MLP neurons of a small language model. Each row is named by its layer, matrix (gate and up: input weights) and neuron, and shows model dimensions 384-479. Each number is 500 + 25 x the weight over its row's rms, rounded and kept within 0 to 999. Numbers have three digits each. A neuron's up and down rows have the sign that makes its largest values positive.
A block is one neuron, or neurons of one layer that tend to fire together. After each block is what it responds to, as a language model described it from the Wikipedia text at the highest values.

L3.gate444:459526476491462498502467553535453450491514523535493484521510569438554479480482509476490490466462515474538533512518522543479472525508492535510478472497556499485510524503516521557488502465508489484525529483509514500466486504541514483491475540454484488491536484483504500528508481560527480511
L3.up444:508510535489479508537547485480476498494505525504448543489454479534532518557497519466523495501524522503534476456504484520509530498523508495512501506478513514529508476494497485501513496531444537494503513489535493525483517475482535526498475523558477522522510490507475482529507529468487517531
L3.gate704:484543488485510497527520517524455480510522496503488537501491484514506551517479539518503544460532460534520515483523484543532524514504477480530527499491510461530529464507500471523477534487512488456532496528500527514519507505467494500506509552487485473445469482542500505534506517528482509510
L3.up704:548512512475521503502502527512521488457507498463491513488497487536518454498522519514515520514508534498499477455470539510493498436504511479516503454510516500525486484538507531452519484493531530440492501518472481530468499515524463475508490462454523497509476488493488516447532506491513518475
L3.gate871:499506488532466495477515476475501465512525532503518549473463471520511508518514463506483465457459526470513462474491454479536493497513523494504487489463524480499478531499540489511538479477482499503537480529472523532537463469497463455521517506501510515467487451479483479477463544479522498532
L3.up871:550491518512493499528472504513500500497512459496514561521541584488498535534507515472529482539558469485472475521474496513509496499533540483465533484471522509458489491520499505505499504473521507515528487522473451504525485488466485555532496493477509475510491491516484446516527488520537466505
L3.gate1375:476530476465507528533480519518482507481507515503503531480466470498540494486563526547529516551463495514493495485527483557484532446529539489551483525518517445508507511516518480473533481490502514465477483495498516531509510506504523502472486513522495547520483529504509519501536478491546504500
L3.up1375:499541508480501509504467449516536474477495510514519466510524503461479551508549506462502542543470487461506523472508502513497513494539504499508523467542525486453481493499514484492524469461478488492530481495488511545477519549486504482463454480522504494518480470471501477511538489495518499552
L3.gate1841:519499461496501506491452523486534514460505503516517469501483474523482466505474466490502515469516478540557496488470470502504534489502513460468541458527561485510455514492488486490480501534555542489511517504480543507489510497484512541484472476491524517511519494461493471504485489522511498551
L3.up1841:519497466524524469541476497455539511500550493516533478532507475533555511497480486499488511484524503510540467520496459489467472497498532483531484494515522536481476469499530526492515496509523517504530472517513483508500489480486517508497507470504506549444521536513476493472503555505499482559
L3.gate1968:517509475528515479523481488452518471505489537493504457461479469473477517497495513504528568485495483543497503464507486493520466460524504509493473477525506485509525536480538498529530508475501498482503515532521509498524471535500497532458542494516469476507524512476550514499528513450495486506
L3.up1968:454478502526471515531469524468503488540478522462508461491506471498505488532473508472510525509472502503469552510519508500529515533504529462529452502525538492509511474512529484515493484503474530520494523469495478500486524483527459498549498503502539497544554528549509521501461475500476517495
L3.gate1996:492508489522519535472511505505502500522515515533499475507499514509476545484557541472492519521494477468452460529508513509505469533470465535457487487496513441529524481523516520481477514438494522495521486475478511482478461527527533490548468490530529486511476507487480471510528546473485451482
L3.up1996:527526504494474505523521520499541506520515527498501474519514456497485473499493473489476518484527527463538545453537481469519497514523487525497514456486485513482513501479454521482520562539460524475526498510553483483531495535534507491508480505496498511470452492515505523538510527525531482514
L3.gate1998:475505495447482523496503530469505482517515505555476529539532464478498525467519512492519548533447493459525513494483461516473523454473503499486472460532491521533449510540489479501512483465498521491487555498475503523488517459462516502479507487510474501477486514526511540542535484519520466505
L3.up1998:476490512479529569470540503487458532516484484468500550469460526478536513474516510559482497524502490512487474494497496483522505484526524483557489542500489507514508454524528538507511493432470515479478513517523483507523470482503505466505507520473510546446496505500498506521518515474464465498
Responds to: Past participle endings

L10.gate5:481467515472491491440483491496492484456469524489479478491481457526466526525518495505469509503521485514506534496486481481467483484500499504530519477511498454481504470497473461486533473489554519485479545466455528506475491500500512484520477538483464479444478494507498471494514552526443509461
L10.up5:474494503495475543532479521512464482478514510492513491472504443530531500515521461526467467513515496514494517518472484515536509498456513548461503456501503502462466482472519492545528520483467518525509535490484519526465478562478462493520486490522492537494567485555495455502518539487504521472
L10.gate137:499530500483526486513531471550518502558499470493495475533460490525483497484519454444516464537477491493506546504520530535480536543518515500511513504482448489512505535481503464495537481513492513431513474500504495516548525530490489493516519522484523511508518528514529511501504514533518535473
L10.up137:524435474497554518504511547471472476563526532464468467538483473478534527441507519517533500494512524497534450485512519522519482486475486455471525477539482468492475563509477481468511501500514493433511492478524491518530495516507499501507474490480498480510520480503452513497536504495507486470
L10.gate643:534510509476542524486482464449493513532470518485533515461504430494493514484500517524503455517482496455482546496498481518503480497507509520516480483540455559543525492533508479550486482521512530501494540455526556496546530468501505471488515530479492471489507480558459510511447508481438509530
L10.up643:490469524506484562499480496532510516471519471482482529501489466517448448523485492489496519568474493478552509491531486478490522505489505503485548533516431467547465500507480485538529497487533512495497519467531553503477496502468484497510485516470484547508478518473478454496513528488529484483
L10.gate682:533502518509533502525525516481498474529508469515503459489536509496499488510523508470476505512518524489480492513502489486492487513517465504501497502510498506520492470480486507534490504506463524511512494508490497500463555505496515491468549534516501502492454496502531534488491494522541514530
L10.up682:515451482512496466468539534506521475518487498546463534486497465492508492498508497544499516520522543520506539516503520512491506482510532452516496551529492517523534526501526483462559466488528499489547460463476474482501501488523499478524488498541462488554487508460473530490559492506502532502
L10.gate869:543528482487464538523519507470520491501516549515520524499484523508500437480562516524471465486517536519520548488499528511445492482522531506517491467545538518516469515520455497471462475473544513504510479539514490505550494496527505506527475491503495518503507531469510515524462469517491524516
L10.up869:491548511516506535518531526541459472474478527527475551514500512510453524444509491499489525485478486511459520489500499452552506522535545489462488450503505487506499489479470471486479482551500536468554436457515497477448489524460476524485517451475477492509544544508518479490480452507549481499
L10.gate1098:520484498539515512480521458511542482491498488520528506468456543532485487537482536503519505495523526475465500470491505478468521468507501466530515498475485508509517522541492491496486506526456518485487523524449499518463519515511538539486491521469497504499533517511520507503507512541511516517
L10.up1098:499516492542502482491546513480467500494491497505530524479544462485480463486486544509474433480494452505507516465517491535508506547559531461497527476503474512504540523530558498553510477495510475479508458525501487481524505515474532453501508513490452492453519519524501481465549509520481519487
L10.gate1373:485500458492488476536535496512489547473508478525478527514491511521487478513504516515496496514482484489436504544475502522525547470493497513510522467495495497495536456539505519477529457488448498457574510472494553498545495510511500483486513516543486519495533495504501453472512524464498486514
L10.up1373:513489541505501522507448498485543519516528530476500523483473478549502514497509535524509479457469497478500485545505526506493499492529502531503503490493501515478451556484481456465515519510544512478522495534488516463513474496472509526469487516502474484496546487522462473531491484447461481530
L10.gate1720:499513485517524500483507475523489442507519527445498514492498481545498541465505501481440496555485508495476506494496513511521491464504552473486558517469494524528477498545475488455514541475454546473485493517504504479488484521495443473511517470529448551513483513508492499498491491480527472545
L10.up1720:519485453541493479473536503453494479459491487521517500501464466542478495499512511465550447468517469490499536491457478498484537476528516484492525510525450511496510482512505527522456479490537506495505493521498456502520515495496485526455482492501541523449504474524528484542557460468460545507
Responds to: Gene annotation list items

L7.gate508:526512488492459519452535529492503446502483506500504488484555482474496492522529483471500533498465509502488505484521505471465485481544518493514500512476514534522457529520460481470520544461464507488485467534512465489485523487507532445498504481518477467497520527540528523499513523483464512507
L7.up508:517468462508511475513488497502503489495499506522471469502496500496511498541511524507510476517531478494489480482454480500514498518457503522510475477540482514466477502503468497534493544512494508472475499505518489479491486512482515491508538499463511519503477489482501520502520526487490479520
Responds to: Passive predicate after copula

L7.gate259:506534475483495521519473537508495496560486491488510485535474547526507545519518470531514529437466560467489496537495501481481482497537522530443536489490524525480494526506474483533487546528499486462494503497482475502506498496510505501531542480491504479481502515526513487533495475538526523493
L7.up259:467482529487524477471485499488499484487461440461495491518520546453461473491513468512504499492511500503475546510475485442481466529472493480495494487452516527504474520493524535505499511487531490479498502515528487486484515479534498526473497491544490503482511484531500530524437511496453514515
Responds to: Word-initial fragment tokens

L3.gate342:523481526480516527554480527484480527524476525522520525550466480534503480491487465529474513521538465518522516496553528549501473482472462492510525501468489490479520528463528437551496531483509527487461498506492503474502486474501484531543523538478473484506501526502482559513508504498505485511
L3.up342:482484490459505544529516507505472500507468491508519561503486451499459478460505467502510475516504488487509482472501510541515489530478473505533520447480484520496475519511488505538523503499497519451503508520526501479522480498495500518533488524456505489484486528514505532506454532513464471508
L3.gate456:512487448541538488502523505502502485512518499454474518499519480496525540495491531503550488459526534525510503544497572492481506518508481498509483543510533515496465514525477504496459507486526496462524515469519537499518536544456579479505548495478489530497541514506539489482459462524531479509
L3.up456:514478486478547498457495499510517521465524542466521502485471512470495509507517482560547533500463462518501508467479508501468518523487497459492460511476538500466553506503510495553502481538494509522517540455450496500494486483489507514495495489513489579523530507503486519518502472543483535507
L3.gate518:492492505499511549551501478486488522466474499496517523511506516493550510520502505524515469501537511482530478506474493497518504513475512519506484519477538505534476502526559505484496456536495546485456522497483510479472541448474435474491496485530526519512471512530497452480535522522472492489
L3.up518:509523484518469460504498525445555515514503474502510536469472485460497449497518516518493523485526499497501489466502486508538530479467483502497493539504489488511464467532468507447482541510485527482488533502490524498483507462517480472495496504517507459469469495525488480452508494514540473465
L3.gate567:496527500527535476543505502479505519512479465540452492457461528487494532498453514534535499516470506526514463507503505520533486466487483471508520496484503531508503476518490489486535482517521476534539524483474508467540526528491538509518503485485495502520485499482505453513491501504459462517
L3.up567:476471520500479506479486485517511445493502524526475547530489520481503533473517495463547526477502449489481458477501500529533526494463516490536511500527534481520543519519481485467493496544544517461438481524525502533469440516521547468512485488480486557478533500537519483503538471471498507495
L3.gate962:512509471502507512482521490522513494515456490541498538493520496549517504465509499518478473496530494485522539490527508520481525514530563507546515544468556521535468507508488463486499497483500485516500527475493528509466496492484485482499493498525550522490550467486499507495505514477507494480
L3.up962:478489513502550526517503516508500488489509488545481502517526489494478495476484498487508539463523485507514481536518495486500527542486513479507484490503521487509554468519471500533554507456539453460481486530533509513494502500473515514473504486501496493509484497459544531445506511519459471502
L3.gate1148:473550471503515495527521526498476513542494484502493504519433476523475494512477488477537462480504517525513495512445495544495533524551496476467527502482478538469480493503518529524473472500537477518499484479529493507471521473497533494487512512519531509508487457502487499513485497537500519535
L3.up1148:499486477528469494475496467513455543469530487511483483466440544532457534470526555490502513500483490468528502477485451541514542517485518512503515524485501522474485466482494507521476458497495470488470462485458537504485469480478523482511532479523518524502481461486478531519464483536473490518
L3.gate1300:451513466459505512460512553497457514513523492485495475529512482465469471477463491526532528488506506470513473531511471505499470468507514480472522496525528472448483457530446518505486493511460517488515482485523462498498507466520525483483482481502525494501477458511460531535511529499540518482
L3.up1300:468493460472544475441514513493499488503512522523564512530510509547518489483451488516516493518501487477536490487488512482464532473473489462481516551506551519438474455517473514460508462513461533531443531505496498452466447475531505448476493566527480458504478488538520547480514501480516481491
L3.gate1664:491526502530494503482510547539496462514494466455521484525504444515500508472508532497467505484460462497510478496513479486478477489466472494486470489483494497513484483503493511494534475547497462543522490469536537526482506495535490516526497469469520512495535462491444481541450533459485501548
L3.up1664:517501512470508520509484515533516524462513511495496494559493482541516461445518478505500502488499491482481453451546507500509492520409532477525472508504509501468478500456522477508514471526505476477490517508472499536525503499492509526477545488456463464475501479492493521532450490537537515471
Responds to: Separators between list items

L3.gate22:466507490506531505489499549487484466492522475487492492471493478450530495471508452522482465465506527494504515521518521517489496500528515440463547481447498486546533491494498514505503517505461512465495513480533445488501517517495526504508530483489475533478491496506488529513541467503503517479
L3.up22:494495514515527537501501526501515455465497455481519493477515530511459495467497512524504472514524471514519529534522475471536485510499521459508528506481497489539547481505485503472499510532492473501483473506522463550489449506514486516536465479456467531463484515479543502517489458510450505471
L3.gate314:462495455539516494468507486527456470507542477478520506503491516555484539532486499464493487490517485484533473491467473557487512486504498515481546468492525516485506491510513467509493484484510494507468513523491544504514491504496556495489493468487519525489478516487505478521489496481481472482
L3.up314:519525528494521466531450451503560504504499501490543524504509499498492461512528530486491473512507461517473528506487547514478472501525508509521466486495543510516498539449468511486514498527541517521484467521537522508526510516518483472493485493489508506472495526494485513539499520493468483517
L3.gate779:548470543503543476529483526470523512537521482481547501539496550518537491513460518494488466489549458482472492503495547511483475549474494465508500501528528476502528507543531474479503502507488505460500545494519518487500514500489551525544515479510479468497564531519516510504510509485503481497
L3.up779:523470508539497519518496520542492560473497473478559483508477504492527509451558521494538506492496464472513489436522482535540498467490529533522543513507531474540525457549459534507484459525516497478481517478511485493485511466515534548500464507537499530549509466515535481512475467513501471547
L3.gate909:465487543528534494525482506490505490526514463468492487529501520516495533448527484508481496446514496514533512544496490483469535539547516496475563455481483488497504453494529499530512503532527481522463502522538456474502530494517517492526535489515492494468490518504472539481482501555500529529
L3.up909:482476532495500504462487556521537519516493465502540510472494498540487456477496476499460477490490513526452524487516479487503526481530498502527509515476508467472532488516469526514527474526510465476460526503513451513547490502475497503506496506448443500524511466483479475492534482534473499480
L3.gate1144:529526495460532506508536481472510467491474501494476523485500518520536533480503483510509510502497477521519487521533452475483449489535529540493502488496505520465519501483541492457496436487499522549467480551545495460493479486529491528490493464505498515511527525485534518519499486538507529524
L3.up1144:479472500510511469515488506528532503506473533527514486499506514492492488496471517475549445450480504484522468491488475472491484529487479485513543499480518470497507465457493496532481499469488466492544512490533508535474523513513498496510497450480472496504478463480481478522484548464491496507
L3.gate1195:519455534531508456522492454508508486527530487474520508531486529495506488473538467454499489477499485517460470549548524518493478478485528502508521476495492532450487477511444537550481463539468529516471518541488465519454531540471481495488516501494482522481451467542521504526494468529500520519
L3.up1195:481513518487475496479493521472529515546539482468491474516490491483473461487511477496483531483485469530497501515471491486492522502489494525551535466475471550498536507505466557538532512543483503510469497466478497538475524545508512533539504518479485529471489442486514501522467470527500532479
L3.gate1325:520517480496558505502532513518540518500481507477529465462500511502446478480487466512525522483561457456508497513514517488491542506489508493513516456506478465522552475480501478507511490490498485547501508529543507465507483512484509527520508477488520503494501540476535513479513533535521457526
L3.up1325:500526500477499527484510472492508499447524510490492541542550476526490544500479471466514473489540512473512444496511465533466482467481512486506495476498477500545553519517514498469506506516487466484488472464524492513475511522565465477482517474571517478510511499492450515478486516511488501475
L3.gate1376:476481477488522529482512480497504510513508517473517503486482506483488533514489528511544534525457470485523513477505504484494516528489517504466485471476488504505518460545506507503492504540491507522477520506565464490475519516530527473522482478483522477495519493462553542514488481512540472563
L3.up1376:487532483482514502488502522528525486466507558502459466480538489449463523509527510505525517449535509498513510475466495494515543524484501485465498505498464524510502481513557476447480548480525490494453484481543521492531494482495511524468471428529498562539510522520469491515470458524478534465
Responds to: Mid-word pieces after hyphens

L10.gate162:483519485502469553494489508512509528478476495500525471497533514522470534505514488451511505497483510489543536499454512517514531498549546490507510527479475474521490510519499521525497552498467525455505488502495479491517494488480506500523542506493496544457501524489487516499490461544532513504
L10.up162:500481511532459496467482528477470504546505557470501517521553501511481538546520535514507517503493515522473480491460464490498522490501514495478463509566530509523488486506469531512480525482496460504528490491503489445512481471491479490468486514508502473489541502483548503523503538500456496528
L10.gate411:484545515472525484474474514497514551539528506454491525510467524502503481508508504483482508477500514484509493470502527505538468474462491502525515522466500456507501457462497487507509491500503500477530523500510473525535509481446472511515543470526496499480481473495460481467492491551575461515
L10.up411:465503526498491480515497466555494487483547501500514506468486526522552550491512531463506417506557509497530553508521464566498491505477457468479499451505496486518495505441515470498517547477510531488525471490494485451470466527523472476528488480569524524481506463481519505501538526503524491459
L10.gate810:546532539523511524512509492501512504464484519540509527510518459524470504490535521504420479531495462534455502465470532539471519535547502520498487470511542516487529480497472493493514537522495519493560498446494501487500516495454504471473465510478536512497504482499476513512505519518448544478
L10.up810:513463526470500553526560493532479520526535505527499504507568527487538521529523512453480478493486498494515492500501476439474478520523533474475510447485476464499496486445449543474520536509472544487538519482539474511497499502499477459557503509507502548450439552538475487530499490519529539506
L10.gate861:505508474488484538500483514501516547493488553505474521496478485496512537474481478477492499508520493504508445530499538517483479512529546517469469511533521520476475471486547473465502513469535520538463513469498505503482486503539508483496482501497515462503524529543468544532539446508523559520
L10.up861:501486532481513495482498507519503520505504540500494513473503508525524517521504485491491464459459487527502486467455475488469469513503534524505521471493539497477517520495532513500506475483515514509568486549510474468504514520500498513553446506471554467547459468483476503500486506538479501481
L10.gate963:499514532506536508493526513496532473558477510514464465488487512510526481485528518443479493460495500510494518529500464526514489533525491517531483455484474469502544476495509479531507531508500510513505491467503524522508506552445536532505518507486530484504494497511517485525529496465500547515
L10.up963:513462458478540480521545524496494516471469524442531507496510437523501500453539515546494523484469528518522514526467496537478494496485527494494487537460483544485514524520508498492524513505479513512507520463473498503499488451481498485529493474511525531472506515526484478506503529493470509534
L10.gate1243:502535461499489513452526474499529465527518501464479512517490526498532484487472503504521434507496505504472501466466512507519512550513513518501539488501490486513546505510481501477514509501472502480516526493468539461483459511491508507488542507514511515467487520468537506490518479519434520535
L10.up1243:488493525477469498472508469568503503492511513522511533505495508474486486476503518480449526520480471500504548495541516488471512530462511499478463500553535469506525463515519504528485538483529485478493494485536496513528536521489461460547524499514550532529471472455453492481547512516498469476
L10.gate1319:469470507483518460485431533462505484472509470536469457458505468447479484511509533525518529499522533502478496456500496455488486515517533469475487479500451493523492492454472499467537496475536519514481537485521506508496488499489484527532527484500510440508502512441490514494459523545523513509
L10.up1319:512526509529487540498509504467450469541484487534513505521459476519520483521485485523482541550499465554468482508501476535530500484500491482481507496480507511483523529498531524496480475488550522524519539460474466474478526488505502457523505527509505495480476490494486482527460534486490499479
L10.gate1588:467479528489476493532503507465530546505489473476535486568501524498521513555493501569499495483528496522536508509459471525457493491521449446534485474497515515498485512517536519554532478498581544491466471513512537495478517480514503461510535492503491504493510488504486502537501537537482514471
L10.up1588:512502463483499471489448559463494517508473532480515485514496443523506505495515475545453479478534543485527486514490508471481456488515528515462514459476497482504481481486463527468488494526500490492492533498501496502515521499509543511511493530505522504455470486489446431519522433552460539475
Responds to: Passive past participles